Part of a small language model's weights.
Size: width 256, 8 heads of 32, MLP 576 GeGLU, vocabulary 1257, 7.39M parameters.
Training: a variant of Adam for these matrices, 360M tokens.
MLP neurons of a small language model. Each row is named by its layer, matrix (gate and up: input weights) and neuron, and shows model dimensions 32-223. Each number is 128 + 24 x the weight over its row's rms, rounded and kept within 0 to 255. Numbers have three digits each. A neuron's up and down rows have the sign that makes its largest values positive.
Before each neuron's rows, "fires on" lists the tokens most often at its 100 highest values on Wikipedia text that the model never trained on.

fires on: "es", "d", "g", "B", "e", "D"
L2.gate340:137131091092157090091149149134144127103160192116131140140139126173108122145121109113143139149160119090146143118098149130112067111142140132154107125144129128123110126124146122143097129134123154104175136111086166113076137132110127127159127135134132166156138120115153109150098103153101131168128108121117116121138154116126132149160116149169098108113080125109090151116125166096129124157127138133146117112143103139068115159130113156169147111138096079144120092111122147162126122143163166120119117107116081137120121157130096154086157148176174108112156153139091152127145145118146095094
L2.up340:157106142147115108118095101166139117132106152154097160137105092099105122125139111112137079136119140149102163123142097100139136136143105137115099103080107124133162155101117128096118128131197100153182101115131157106099115137078101085109143141119175149110119119128131116128110138143098162188126106141144157154142139128163102168150118111103145144129119138144141131131083144128144150177128158190147133122105105137110115147157129089137122114120105075118142130141119078134099137101073129148150136118138140129142114081129141133148127140140153163136114114158134107127125155123098149127

fires on: "7", "51", "8", "_", "49"
L2.gate222:091126106182136106107138139164126154152088126116166178152185174157103149155137109101150140148164116135147136114119125128122091126096086090114135120102146136111120139080086130125126115138095145124185157159142115130153120134120144153116139151108069127105194145089125176117129172134102142114091147099129100138158169139120148143152150125131146098146157154120163126115118141089125116134138135125133151142110167106083142104146160151079130086087123143124114114141127132161076115140128102148114139092092079172094156142088119153114122152089148130145101136091162133117139151140163126149
L2.up222:085128126169123109137125175137082107128115092141139099153148164106139125122106148106119121127150157115164129128109092112088133091110162152121158088126134137152116164150121095124140076122113110114125144157117152126125188065118131164116089148135128101139143158122138183139132108151093113138159129123117157098112154110161148140124130113148117130145151141109141153125164163118098147132110113162144133131126143111104115130123143114080118077067129128126106165109123130109141104150153106137156131142104088134105107170083173119116154171067139168097116061140155138134141089138149154160

fires on: "10", "00", "15", "13", "19"
L2.gate470:144187126085126145164139084146149081136113132078149157111137179149124131148168171126165125118147137105132140143111116118123099130130135116090143118111134171102106148152113153121118159135145126111198150119144108121135059109139118137131135145111113136090153163112098150159141158103130096153162144144104139142102131130093141094147123120138152110078104153167140144105132067105143157166133121102120121144156130136142157145157124154154139151118137138131140136116117101160150146093104130109115159119124148160162139142153119148157085117140087139068155116105131096112091138097113100102
L2.up470:131169153118094107119146161112102105147121136161186177112144121122125147112108119142127120105149106176098138102130152065132151141123156113119152125168163093105107096134122123086133104120155115105127153126161100130129100106113125100134072154109127082166104173146155151143136139105132107154167095179091176146141148139155111143126131167142143158137115087196134130074130159137131106116137107110121087097109110150162110122107140122106121143083123138106114157151110111138162117153110132131143126138179121099097131109115144149113110132161124136089078172139143151113153154119157118129

fires on: " |", "s", "ment", "ions", "amp", "p"
L6.gate429:122118124090117149082143079124089127099078141096161160121139129155099132104115093140121150086171115137133142082141079133125105100111168090128151139130145155131087104099136139099138123111124125079128148106113137095114117179134110161139154103094142131129114135127111108078147095091125100116179096154130143129117131130123091145173112132130138126133129085122162121135135205097133137109135132084138109158150148126106161154168144146103144157144121089114177107095165129150128108147131129173118131151128132106163139122059110150147146150144130137095171117121083138172142100137127140094
L6.up429:146101147152159168175097149087108079111145101113094107141064092124133109107125190124084109128131090115150085137092134058149152102146091100151144133124142153136091110120130142153119122154130137165133115124156094138126145131135137142137142136158115155128113107143170121138176181154105134148164114111132157096130143093127149116083129103098142135123157138107134106149129128157114115145141090153136146150114124144168091081099141128130126165095152155150156126103130129109137130065134084157098169129156135148134114148170142108114095139126129148142124144106134111114102128098126158115

fires on: "s", "ers", "ents", "ists", "ities", "ica"
L6.gate69:076163167111154118115163156131139093095152144157147156105128149117119149136099096150119180134123149171148142099157137148124095103119132133125157105129135108150103133131095124146145149057113152117127111118080156117129099100143141170105123083083101103130157108130109067149116141098155094147151140126100169149095149116125115134120149091102116100178158125142122133164139137139140134173154166106093153134129143122149154163135120116102111133119100106131138168098160153191140117097104116155129102150135151127133144117147128185138168129094142127132139112088099135110093111141163097106
L6.up69:163164159149138112110115115106108127106140153140097131149140119128115151099145120113099102147091118115104133121125152136140115092119142172138178095160153089079147100126147142125122122082150112105164132144133112102087112120126179170168128139136123163130129098165104141116134128090132107083135130102138153146112103128112094122118149147098148159116153134102141168146105161121184109141099135120111144127117128202197128153146093146144114135105112149126145156108158111143137098138111141100137114142169097121159100164094166134142127118121137149130157125132106122202121114122104130121

fires on: "ers", "ents", "ists", "ters", "s", "man"
L5.gate420:092127118114120134144153103104175102146145111183154186103137089124099155095122140150141105130161085121113126139103178123115133163107127125117144124084121140090093096122175141118134147117133135119120124142136106090143067110112131142123080079129131110115130152154082115170132139128135098162132160118114162116120128118124129150101168144140104146152093089123120111148110154142162166140123098130104137105108151147120090131104100099152124152135160088145162153103162133115163116144133134098123129135120082118112110155120141186142098133106105153133145092114118138170116140142122127183
L5.up420:177151134110177116149150156099129137146142160088131110086140121158168128134095127168177168146154126142159103124153142153147128103093129161154138132102105102133120128140132102155142159108160149094133103179122126111118095167116131153153164090112143157120123116125092143132141171086108092065140190121120131144116108147098146110129181149134115114141165155122119119120085054116108109139129146096123101109137115157149135152134149115138124132126142067118102181067133132091142149131117161077102133119144142065170109160094120159109142127117150131102098109171101143124117125142138101122

fires on: " gr", " was", " ar", " were", "er", "or"
L2.gate2:152117096112131169135119140152121168173112093105097094167136116126199158116110131112097162120157141147127075134125107108148109124107148100124158099164160141134090104163139134090101129147129060139144070120099123106119086138137135116170107119123152136141133137153138121104112126133147112136152139114134146122099085133125106126144132121106110114142090128134139132123106125159136138103151128102137139095123097145113151132110157146171148101149159160073101138128110108123149151094168154069107131151126103124134083141119123114160126153125175171133105133121145110078166128134160147116
L2.up2:139108141139116159129077140133086117133141187122086126100159131113105102150162093140115143122118165146160118132148138142105108121149148155131151129071122101131117128140140112109135109077125121146112100156094109121130129163140132143165094103168164094194129148154122136140116125119138123093101126143130129101131136139130173154063152122097139146153146135108140135103108068116121085140113126149106090094112075167111131154065101161118120143138101110111163150114115172157106177162147145124102172076148174140178147139103109120122149148117127141133121127145151096106065137120160115139

fires on: " I", " Is", "ber"
L2.gate313:154168139118172160179129094143141141112123092114130116148139144139124168133138133111152159142076114101178139153155145120135133105115128129134099133151136131127153141139128113181142115115163134119143140144129158155091121131137151153120122155135117102110113142104084120116141154102166131164119167109107140123119121105140151105081140152106178145118121112158127126112111107115147129119131180134124076153140104142157104159157120095177080127138107137143112110078172118149116106133106111112139140106104092146166133106125130122180093169073110132109118096110133109132152092140116146159
L2.up313:070087138116088102130141149137060102161193106096128136146104133145119096132157098116131141136135110137151104154118153161135172161104121139153141129160140080116100149146095122117148106110092109115137083106101154082110142155148150089115108114134077155126117156175159113120095123135130133111149156109094116125127140113125097126091119121118149165126148156151154138111143135131134120138116089104149126129165131166138130121145168147176056168141131144181109163121137154152137141114115147127120104136104103166096108156125112125155119100099105182125147117103142110108110132136114119124

fires on: " I", "I", " II", "an"
L2.gate64:117088167113130143101131120092121108122134077189126165095123098130105129146100128085142140165096118129124174162139143142147111154111134170091119095141138131134123159128103130141151139155103094129098147153177086149122179153122121173116122124144114144161152119144158075123097118091128122138129129175141099104120126102161131111107159138122173146157141115159087155096096075143141143122141085134144138129220161156128173112117129111136155108136110149151109118127129143162144139117129122125164101114121117123110098152170132124128127172128105152107166094127124152085124127118123142148
L2.up64:132157122126135127132109152125149135151138101126086104156115091125099111185090111132141141116104080132082096125139130140158117076111146153131148142136121137134145093193088123144133106137153105121093109122131144121178124129126104072153132138159098140060128125156153114154125145162136166137162124129112131121127110159111161149117090111129136131113163163153100153138133134131161115083110115089120117105169170120115112106193125144152086132105141111136122167133127088152155125135129155127127104137127098131157093159118118146153153102140165140139130147124131133144137107167090145174

fires on: "F", "u", "ers", "ets"
L2.gate149:099166167126092108103172089162091151137139120115131142106150137148107124166157148111196137144127131143130139101126106136106062160138113149114105134133114151153093152150124135145187114122145130095115143084085135135105122162113133148108074115154118149139160132150095099149146132109138101133156119153111123125110146115123108170130133161172105112103161140095142104129149117141126130150096108124166130160137124200138110111122105100148142106137104101114150135098111120119136130128127152090094105110144180121128111166106130145145133115073123145156162129155123120116143139115148105129
L2.up149:140157126127137108092138105119110084163164144158146086142155107125096060136120151182122132149130111106152122163081120147134146136087120125139137099152127117118152100113133140126140152148130114131128175110130131137140102166120146100126162156168163145135133112077141109143121160122098100133108155126138091154136134146140116135081130154166064059088143115124169093095182127115173121141199125097139119155102130132121135136176109181113085164144120119098123094138106156133122159127169111140119117110137129111135114115133098135112166119077176139081156071127152152160127121145150095151

fires on: "ong", "id", "ount", "ed", "im", "oin"
L2.gate92:113105136125117138077082105185122144098096066121123154123113117125124164157143096122147120095150127152105148119123138121162148132115149129135138111115149108060131127157183136152139152134140117142105113135132145129129147151126121123183107117122125110134093145121141107141129108158056165143104104097088077073136081177101175141146112169124175136171116111129139116143119166089152127139108097124159128105173091116111126110117153120114123103111098143104124074152137146111138143110131134099145091120137117147157152130153113118135147114158153097146138099127134151123158125067114135152
L2.up92:096061121180148142119101095155083080115143108082088148125113126128172093137136136122139110134121076116150150141130153177134150122162130132113156100128130119176116139141120144115106110122119134149113093169117166134122124116110104101101121119164130135156114137151148137122099127103121092153143103150122136119115119096143171129119175074121184085120138116116159144123127158135134116125137140125109152138107126117125164151136113133126134146135099095117136111118110120140107077105142125140151170117146114142097154152139122119120155143151129137134134131158162123106112092120118124150

fires on: "A", " A"
L2.gate63:110181137154090137140132149129115147105096125139146109141112113145105126159159168086145124109128131132128104112117160150120149140121124074150148122142131168144106167152116078135143123080115151130137140170133144096180134033119127147121123166122107136115148134151129141108123100102160108104162121151140139155088168092119141116155139118129123111159104145146143154133131143101143142102137120126150117153112151104081117165173095114106134156145107126105138144135154110113162107121109125149052142117120135129159071137115159133104134176117169125130144115137099104130112119145122120147
L2.up63:086160150116118097138162129141089134196098140094095120089147108118111102155137130125133140104122137150103139126161122138109151098145112123147112107143150137136128165137193148147135135126078110135108126183180110134124151124088158154166142128102116161158139104133171142125139081112135092120099103125138142111115127087163115144127098167104145079122150127120118128132119149148125116103112107111154128169095099077110110101141147133104113136122122074137156150135107122093130138101161114135105096157144135134166130135074124136145134169145131150104119155148139151116120109070105102128

fires on: "g", "t", "th", "B", "re", "c"
L2.gate88:130132099150168105134147135163160138135124111144136114147160127105090116103127124085138104131184107108130160107139129100091095119142149099173114119133167111099102106141163138158094143130113154140151167126088138132098143113112182134129120143058087112091139124120121105125092125073133121120126090139172079112144080132093122102140143137109125154132119129114129164134089129153127130109109217175128134112113112111114126174138151134169128091120140124145136133097121146151132143119165140112169088127108104105140132123157130155130121136137131103156106161117075135128150145122125078145
L2.up88:202141141131137158105153118105150149094091141170146144102079126150136063143107090114118139145130142138118135141123119153118135100144119148110110140129134143143131133150126095115132153129163122127142120135112150128120156144117150101103118133115153136103109128175132102126138072194115106116108132166146118119164139116154111167110088125132137118163102120119149160133123125134136115158115124116139125117160089113086162149140165134126185125122099161156132122133124146108097096158145133111085152192137125139137127090101074087155098112146151112125130143153149149140170101119120145122

fires on: " Re", "ister", "ec", "op"
L5.gate260:106153113111166114143158129111129129134135126128136159110153124121088140107116153097127109129133173126157093107165149114106145159142091106139135135151129130111117154111137108161144123135106134090100178111146090104092118180147165133073105132100115102144160120124201128144108117119144105105152136153117139112111173134172117090143161111139083117144145076088096113167101129122150135145105120159136140149151121146141148111158116113170130144104111137140117107139151106145114110146150117124141043127094160101139123124103161143071109114122126168136112114116128135117131104142128113139
L5.up260:120123166152139132121127121124101149084133119168118154148116103138114124163146142066146149161138134117131109115154162126156182105094135116118149111143124110130098204136173134120136140119109151126137151140119092112141091092123138166109124124132155120123101136161128093150166107109083114109143165121102103121125171133081118119122106102108127138146162134099162067100149093143145111125177129109116119123134148162120132078148105145115138152128127123131155190143127101104119135136070134166175130114170163106101162173132129123111115146131127134114103117155123156120130081161124117170

fires on: ".", " ", "19", "20"
L6.gate233:128140156139109098094108096117076098104133210130140115122119148129098164127143122121099134093127149137166122120135096109124131132153182129101153146077118135091153125135125115118150127115136178097153180145091132151105136123149155164103109105128141118160129139166135142093131159114148150104133123088098154148125162138117180139141106114172132073135100127141135126104123110142115125085135141170156120103119084112137131131140102123130094090140155128106111135151119108136150094155091075147113106110131127085159110128097113155135100141123152178140141122150151122123085120134127103153
L6.up233:133130155117106127133110102099115135090127135098163181119079141121116109158075165128113146123132135155098123150130125096130130145111193158131183157074104128164159165125114120140125130126147174123136151077099155154110165111155135127114111096098152111147134129107128157149128122106149125163153080150125119111147169136098122157130107149139144096154132153139097129119156113138141129103119152160114112123165133109110107135135172114101146084157148143160150135121089127173137152166126157123106097121123138135130097129110097095128147112164065121104136123134127124133141150119090084091

fires on: "en", "son", "er", "on", "ters", "ins"
L5.gate539:114114108164133114112134111141167122144185135137126108114175087131158197140132156106118141109111154184133145127141112146092120102136144100132098079128145079104074123086084128103156135061147140081111096104097147103131146122132141132121103139163124118141152117093135128108114128078111158128154170100108147075120135106129146135127151133160111124135181106124115113150142134174105134115095128162108138151122166156157114137088109125121141184137108129104131128125159140082129119097115115117125107090123156176118116150101128152173131148132146137156128123112100125133100138141120125135
L5.up539:104104137128097067089114063114129114141114152123070085131117117144125178156110087148152111154147138109110146118151090112114113148110149111125133100128152135131100133123120134110098101154155120100149106110109101125144134145124135131150151136124105106147129147125089126109143144136144181098114143115131172125147144156129089127150139125114093128111144145130153129159149155134124133118127124189114130123088140084097153159187155171157089141152122137130101156137129094104166135115113151152086126154107136190151127116122166116165137134098123118151127066104126112150119088126107118124

fires on: "19", "18", "20", "17", "11"
L5.gate20:095150120105148091124140130131147086139138157089149125111158129159115151157143124117115138116156098137119136141136105123154076110122133112118102093132152103063146094132107160166125141107100127075139149110119078108114152113136156107133101097143117141163150153142136122133098116118131136123137136127139115132089130126163123142125146115143086120148116147141117166156159140139114132124116123088144131134161137128152125143108133081133092126110102152122100087187116152153160094183123149086075127171111136113096087158105113153147103161103133111096094172155161134181141111082150094137
L5.up20:157190128115145135133153091084144121130140109118158171128127143139133125110167162171090137139136179108098119134086168137101141137111122126104122103164115114109149181187095135126114159110131123122175181125096134163127110099129116135143131093107167128114164147140102127142136083107124094121133133115127081112115146109157080146143099129139150080113131121116159086137125155148133137120132153157160106125131106143118132109137116076114167123132144145119122155163124165137136170120103121127094128112155154122161090128127104146128123115137105164138113118118141128134117133090148132151

fires on: " h", "em", " H", "R"
L2.gate357:136140136165107114088126151137119120129151129147132118107111165153133134099111132117127119126149126146084117103147110131140114101103119115131109134090117162133158086135102100117155118127126121158144099059109096125108124074125115160090157075107103125106163163127099117109113116122103156101140154093144105173152161160154083123093123113143103114118108129125085141125093146153105141109113139128126184130088157081120158142131151128150100151123157153166113172106125142148163110127114099136122155102105087103131134163084106128147128155134199152134131189144121170169164147143116127146
L2.up357:133133147099147073105160191126109122140130130150118111157126156144116098144144154113152138153144160124108086166122111094119133114166149179145095124161167097075109110148134121088136108155127097133133150113131140121116131136157177148132154111127116117112136127135138130094109150082142142141131124132113151137053066127098090122153128109130123087172109154121136155099082135081145109089152121165062146119118147111122123132113124078122108140082138161124134127134111111143146131143113100111146105156094130130159160122100061144155140130089119129103104143150150146163150147114118162134

fires on: " m", " b", "b", "oc", "m"
L6.gate447:075108117120150130136163107175134142147081109127172192153085135096110110115100111140120151123152149119166144117155108141099153126091135130135137127096119131114100147134152149117157171102144092123125101117077121073091103123126110153122103130116127166158109141114083119094139102153078097165126116125124092128099164137121101120163153097109125136117086125179146140136113122117099153140103094115111159081098129148128106159132140131143182146103171092138107135109165139179163096170104083159135125149148110148119149131109113100119129154163154111078131121123083117111100132147155149125
L6.up447:123112134112108137091110142101120144085110181146139145152123101142113114086106097156109110152100123083126100164107122135125139105124178146144135192121095168140156140158144137113112185126133074139120121121112089113119120117117129102186148135137151159144120135137139109116143137177112133148153119137159102155146111122113098108177126062122147171116101107150168120144172108076118081133109148104115121091144099124126167130147147134126147107095123140119104133173135119114135115093122171176131135144151084145099130079164093131163152104138130120126165121102130121104109135113158146102

fires on: "ich", " The", " Is", "e", ");"
L2.gate9:129097131104123157135134129141117160110092120104135122125166104154134172095124109160130114105168132072150166168118106135146135140110114142143115124131156120061085153156153111202175118109156130122152093105092140126119104121169124129137155095136122137107135134100108113139162092141156084131123122153097174119088146112137110121145124143078144122152138109133157112122118139125120110125095187104087111107112118133119143132080186136138144101156142134119123144092146154108141147099151131146153106146145115154137142131091109169164069149177128110140149138139119118114128116087081116182
L2.up9:150122158122143115182065109127101086161125120110153117165157151145138148093103131145117154142133137154135145138173134132130112130077133147153136112134112119143118118161112135110104090145126173119149092123173164135180144125101095118157154118136103117119082106135095124117158129133161144130156113130154144112131137155144102130110112129112112141120150129110102162100123152167112147123125138086091124140168154153182108082048144087125100146137155120106132160134147171105125128164134132141090094105132134161157116139116106090118124106033095104110165113125129101168155120132162127134

fires on: "ers", "ents", " they", "ations", "ities", "ies"
L5.gate516:132141124130137108148134134099101130116124095130144141103138137150115123130113095122143153086134158161165158075152163122129140095158151163102182094139101108100123135109119163138110140112132146122163110173071146119111115118091132166122125108111139136138133079113123118124081128058078102112132120087097141154136210156144106146133184142103131064137067128137125111107110127170144147147159118105117124088111145109125092110134142130131117128133115116127132111119158113152128145162154101096112128140137105147180131121135149121144135159120158115120141114102151146154098137143123129171
L5.up516:128133186144124142171104166111087157124158106123103099177127128136131133122140169140132140100089157178137151103127141153132115107150061159115124116116117131092115131112114128114068104105165126125158135160119138102131112063112157097133167154143106159128119093173071130112130146121111115127142170151161174132169145115133107099138136109120105150141150139142149120091124127093165113147173101132126120128121123130148121153122103131114102121154128115142124151113110127121127158105131134121121124156140124123115088112142116154138107120126133089127148119123133127116089159179120155149

fires on: " b"
L5.gate273:128154122133163168141129117130150118134071121137135126120134135087157156122164117092120113103127146160071158073135116088149117077165149136116148121106143135134110154120146102161147136169101136153161145149090132102124129148156085192055117130119132110154105093142156140138126147092059130116133132122153117127124158136103133085118117136065194134157089146171121149110134126150142119117117131124136131057101115136113136159117126095118153149137152122153065157111116147149129090142152093134130112148151133126145109132137100132132133150138129153137130163115116114168095112114169138120
L5.up273:087126115128126104107113103084078083154114115139127154155109110137145113142182109119131141142116110174145095093139153143133142146116136116127137073155117119108115107140127082102119124121143099149168093134159094124097154141039132122139133138129114164149142112158119144142149123134154145152136122145110143117127123075074133127141110108108132128097099197094116151163130159127112111085168162065129146120163090160131164121133095072174151087115102109131155109116129162117157107170157154125172139151125104144141093135139124156123160121132125137114091149148173129123149100125134152100

fires on: "s", "ions", ";", "}", "istory"
L6.gate166:150121099148116136144130129138081119094149121124164166096149124161082104124123142126168136099150106174188146127140152119163086114162132119153155109108147128153135108123137137135127130118098098143170145134103116114114124127110152159105103120119118166157144089158106100111126088117124097154138116131111120140131095132138093156102147130101109102138142172111116118172145139156139190130113126150095164064112129106124133132109098127138133103133132113141148126117183113150135124141141102123147129177142130119110107133099172118105105135160121102073109156092104146143148097172117132135
L6.up166:125123145142126135135126103088146150114133078147137145102098107113127141121149106135131155117125164146145142100166133110102113135133140138139090141125133116140089110086103157125138161098159176080136135094101101117116099142106086106107121143133161126126147120152114127129122133109073107136125088136110154106158122064114144090163138105136179156106107086159101100144109110152152119124143110122164120158112100127186166121085143112135138123130119124154122120157167116123180131105122075128127089138133133140189097128121140091136096126128130167159149162122136083132064133147172174126

fires on: ")", ",", "),", " and", "\","
L5.gate251:139081163120107097155076144140150115164151147138132144144101097148115087114103135114136132163116156101121087140123133128133147112118164131126161127106144117150114086186173119128138107108146122141133078158102099128129085149136143151153120125120116164088139124119174152126120140124153157131138061144108112131155106127147143135130150160123130108139146136134127126105137114175192157125150137096108097093156109124157120138107119143121155128113096089131086102123142122145147124118136107091148084156115095162124163142151113092118112119173128127092121160109161165145098175139122152134
L5.up251:132179159104152154084159151133114099124115126150108105085105165109123124136187151103120153134134133145055115114107162113118131138158136112162176150113139126161106126118122101161126138110077143150158147117080110141155104183111090137119144108106112117115172142151082137139138149112155144151135145120116087128139130132145147134140120110100144133103118133139167161132083123121096122110093129090121106122164126124127147160128142155133147158129110162195124100087122131102116131156170119104158104175107130163147112088136126159135133154124128149102116114136087105155072127114148132121

fires on: "f", "b", "el", "n", "F", " F"
L6.gate287:094095112132128136127120136161107166102158139093165104109117095093105132135133116147162139124128120129139139103132101166088151153128115130118110096123135103100137115151132139123122097130136119128170102152132126098102142130113099107130143121125144167159178120093151123083116123075136119133144143132096130129134170178108075162205097130114129107119165139181145116165148153146128122146167117138094120132111135144116105116112135130144165084101156147111143119070143073174132113126136137152110093174141107110131142119133117155081193119114094115159127145107161159113102167123109135120
L6.up287:116128112133163129137120136153087179146142125133160140127127105095102158099127140124107120160125112137121149162155141139168158118134170125108151144118150141142119131136115138110135142142070141172111146126136130137175152130127141124076124189146164116095137156120105115136165143112173096104101141132162185168112149111074106139116151166103128127118084170120182126126110105137089125130143110123121112144093143090085162159119088095105140121136147095074140154081160160134119159149138125086155109124163149141105097083136118110115110147097134130139135148155140123104134137109114121101

fires on: " pro", "im"
L2.gate450:120127099171143165149122080159135142151156131108112150162131138090122149154095095115130161142123125127160122096133130121143133159081154094170176130148148116126101150086114118140153099127164134143083106124093132074103161112149156122105107154134124161116150161121113158129110164143099124170115123116143118121176139112133152123185107110092119132143121157161145109103082118098123160131125141143099165088123099107108080138043137103128123094080098126139107122126144128133105158133150105132171156143114103102125134113189125112126119111124109119166159139160095149161145140094089156133
L2.up450:127083107137121128131106113096152088100134133104170164111157178128138131088095127129130110135136154117161143119118144163131078097158148092148107148137091090155185155107085145126151102144145142115106164169076117152108146099128126144162132137130076124159180117148137103128156134089153130170130127112149117161115134081096117116146131099117128097115134120088143102115080130163100120088172120144087137146148125116132151106146147134140116161110113121156124118134158096120113131118137133183086148123151148104134126147141125108130181116133126109133109123112105123166105120175152123095

fires on: " M", " E", "M", " m", "m", " H"
L6.gate50:075150130125162161181091092087118148153084148152117110111121138117132154135121098118122145140154139119151162102128113124148120087125140097099161128087136170125111127132117097145140140072121129117131142123142126119122158116110096097130106133108098116168134134112159090117098114133121153123128148144144138148125131121138128122120113169159172115118089096178103145176118138105148148149093087113146109080105134094149096095112101134115130111090147135140119128145151129168154072140088132113152141152130119134111096150122130099149088111173165129092161118118145124111135105134153162177
L6.up50:138121101113083148169107156093136092129106155146156107158124134111116143150122121158105133120181114166147104147133129130126110115112132120133125125123120146155168116109147138126091190124139076147142136095194108123138080148148101093138141145099132139135140144103161105111150142114117176139123114142130138126127086127121146110147086117085097123114167129099120160088081113134138095113134147127101092110147091166154149123147176113139099092139166124122159120144142159141147117115149154141083099132143141147143100159167110105085136154111139095150100177108161146120119115145101111109

fires on: " h"
L5.gate265:100076143129127107139133122139102098081156074121156111090122130145113080160108122130139159130170145121144123135124107109097127104108157118148108134140129117182126152125107093122105110134134127098127118088154155128093140100190124154145127131104082133123106162098147132105150109145115125172149104140125119138117160142152147127109083123134144096121111161060084128156127137169119148124124143125121190148137173116128112114146110100144140155122146107107135145143156168184149095105134103119142133134105091133150116175138146134086108090096151167133156146102167153137084126135154147167
L5.up265:103130091189161124155141133147156163126134089142120092143105141105112111153165098104112059126146153123103132171159120113117169137111123147133118107139122173121121081120123095151137099132139146127166142117110135090162091123137148120168096153141118118102087128154128169099120104085123150162110174148131137162098139128115115127098156129119188077148153148122124142158096140105147140136128100162111168138103100100134150064118109156123134169071131144164164131110123086148143139124100169119147112154144161149126118098116109128131129116109107111137107103113137136127120145093114144144

fires on: "G", "A", " Ge", "g", " ", "The"
L2.gate433:144125121135104136104123151148123135135196140158141119133123142135111116113130143110135115115143097126133120095091116148152128069138107130138123090081129132139105101084113127156146128134148134126142108151157155128115156131101101171133099114152166147083142147097136144133116123125133102139093107188130144127120126079109114072112127087124118125105141121154165129077153133123125119111082130104120168143093112113142148163145084132133103132127098129196155134126118054122154124101157142079123158148130115117160101164148144096134140130136169144124122094143106106143098099149129137188
L2.up433:117131141130103127072129135150114095175122152115095147149135110150126113181131152139133117114083101097144134124094135147114122150156099127089087151111121129153112135070115187129125109138147172125110143152143118135149133128139110163152142097092150135145141103113154104136114131177145108106079100129153178116168113104145135092117145080144108151050140125108157120175145110108132103128105080124098111161088139094136128163147100155175097168130134103160121109152093114106150140121115149169100145099120124137141126112131104114158123139129125111116148117149096154144115092120139091125

fires on: "ort", "ron", "oc", "ut"
L6.gate542:110153119109159115148088129142072085126117143145147163103180159118112134121114099138128172136170127147091126138100112135166132127131150098160146173166153166091092149103115151131119128120175146119132133102127161076117160158107125123144130127142118114162161138144128088144182097099114089141132110125125123141131157133134156133112151137125115099146145164093108168126100094119150143109114141129117128153142161164139116109158129171165119128105123105119137150099107109133125078153144132156095101133147113103132153147096102121107054109134129111117105109123140127131130138129109080112
L6.up542:114162144145113138084138152132077118139154098154142119115105122127158104169129118163148140119135118127128175162132178138109142167154110149108103157137166158119119091119143099172138132144154162112103096130110130134105116121072161138104150146091177131145080134150106095147181137143150120135116166166113142151143110129147115156134106153127167136154100164144111137105130133136100100090085104136103140105139091146132120137125153129138167140174092129126184123163133122123134090119139149150156144111092172107156147109105101204121110108116118137107115100150139124094082170135113138073

fires on: " b", " sc", " acc", "c"
L6.gate68:110130152140104114143136115133135106157127143111141157097106126132155109160142083107140169097186126142153112125132153147118120134146114130176134184124089123102124071095157146167127123103149172140194099155110096067123142162143139148114132123121084116163149146126160130129129100106079112157099139119110093150122147138098099094133142110101151101108109125133129122144151088126141107156100182127099110071129101097127110120174131125158104131123132146108069130114136136158097091111153084109122125147128097090124138101135127161085117139134165149122099154120134137125140110138161118138
L6.up68:093126106116115093109114133097131098170119138101124130136140101110169126151096114158109137149136119125141101171125161161111161116092136127108153091117127133103125125124132155123138139121134101090127137124132088133134128142076141117075099155119142119135095087131140132175126086155098169085077177107140147149108147122122156145157093139133181135135113138140099121090167138103144155126086137095150159136109079183110135106121066119116166090114134166125099177133115104149126128159125113091125132139164132111114131132138082150109165134157154143140148144138126144100165162152131136116

fires on: " pe", "ee", "e", " De", "im"
L2.gate385:113155143131125137148134134140143107139138145147144153153124179075095118128142119126116092139096118115144184119138131136092131122130130126128103100089097139102149135181150122142145121148124113092109114106099127109127129140165157144114104145129109138155164163104149101126108157109180157156109153129146074123135104113121124146126120120114119090121115119134090149166130104115153134123122136117107144130138093107117147124126168103157168113146131140144068124129182115162149138122183135113164059160072113094162146152104139133095119150147116120112117116095133195105135103110116112128
L2.up385:131085090118155080138094125114167133099155098142162124110133145099140104131128098120092065137120139146129159144088149111132124145141127097162140149168117120119186140131116151149128127141136171105090158135130105132101128115114104115117167094123156146129157125171126122125110134163124130192104120106135135160151123143149147110120115081150146117144120104097093155135072122128123111137133132160119156134048069150161117118075104168162119139135127094134124128103138142124128132085130149151138112156089126098170133099152155148134143123111100127139135178132098117113120114150109107076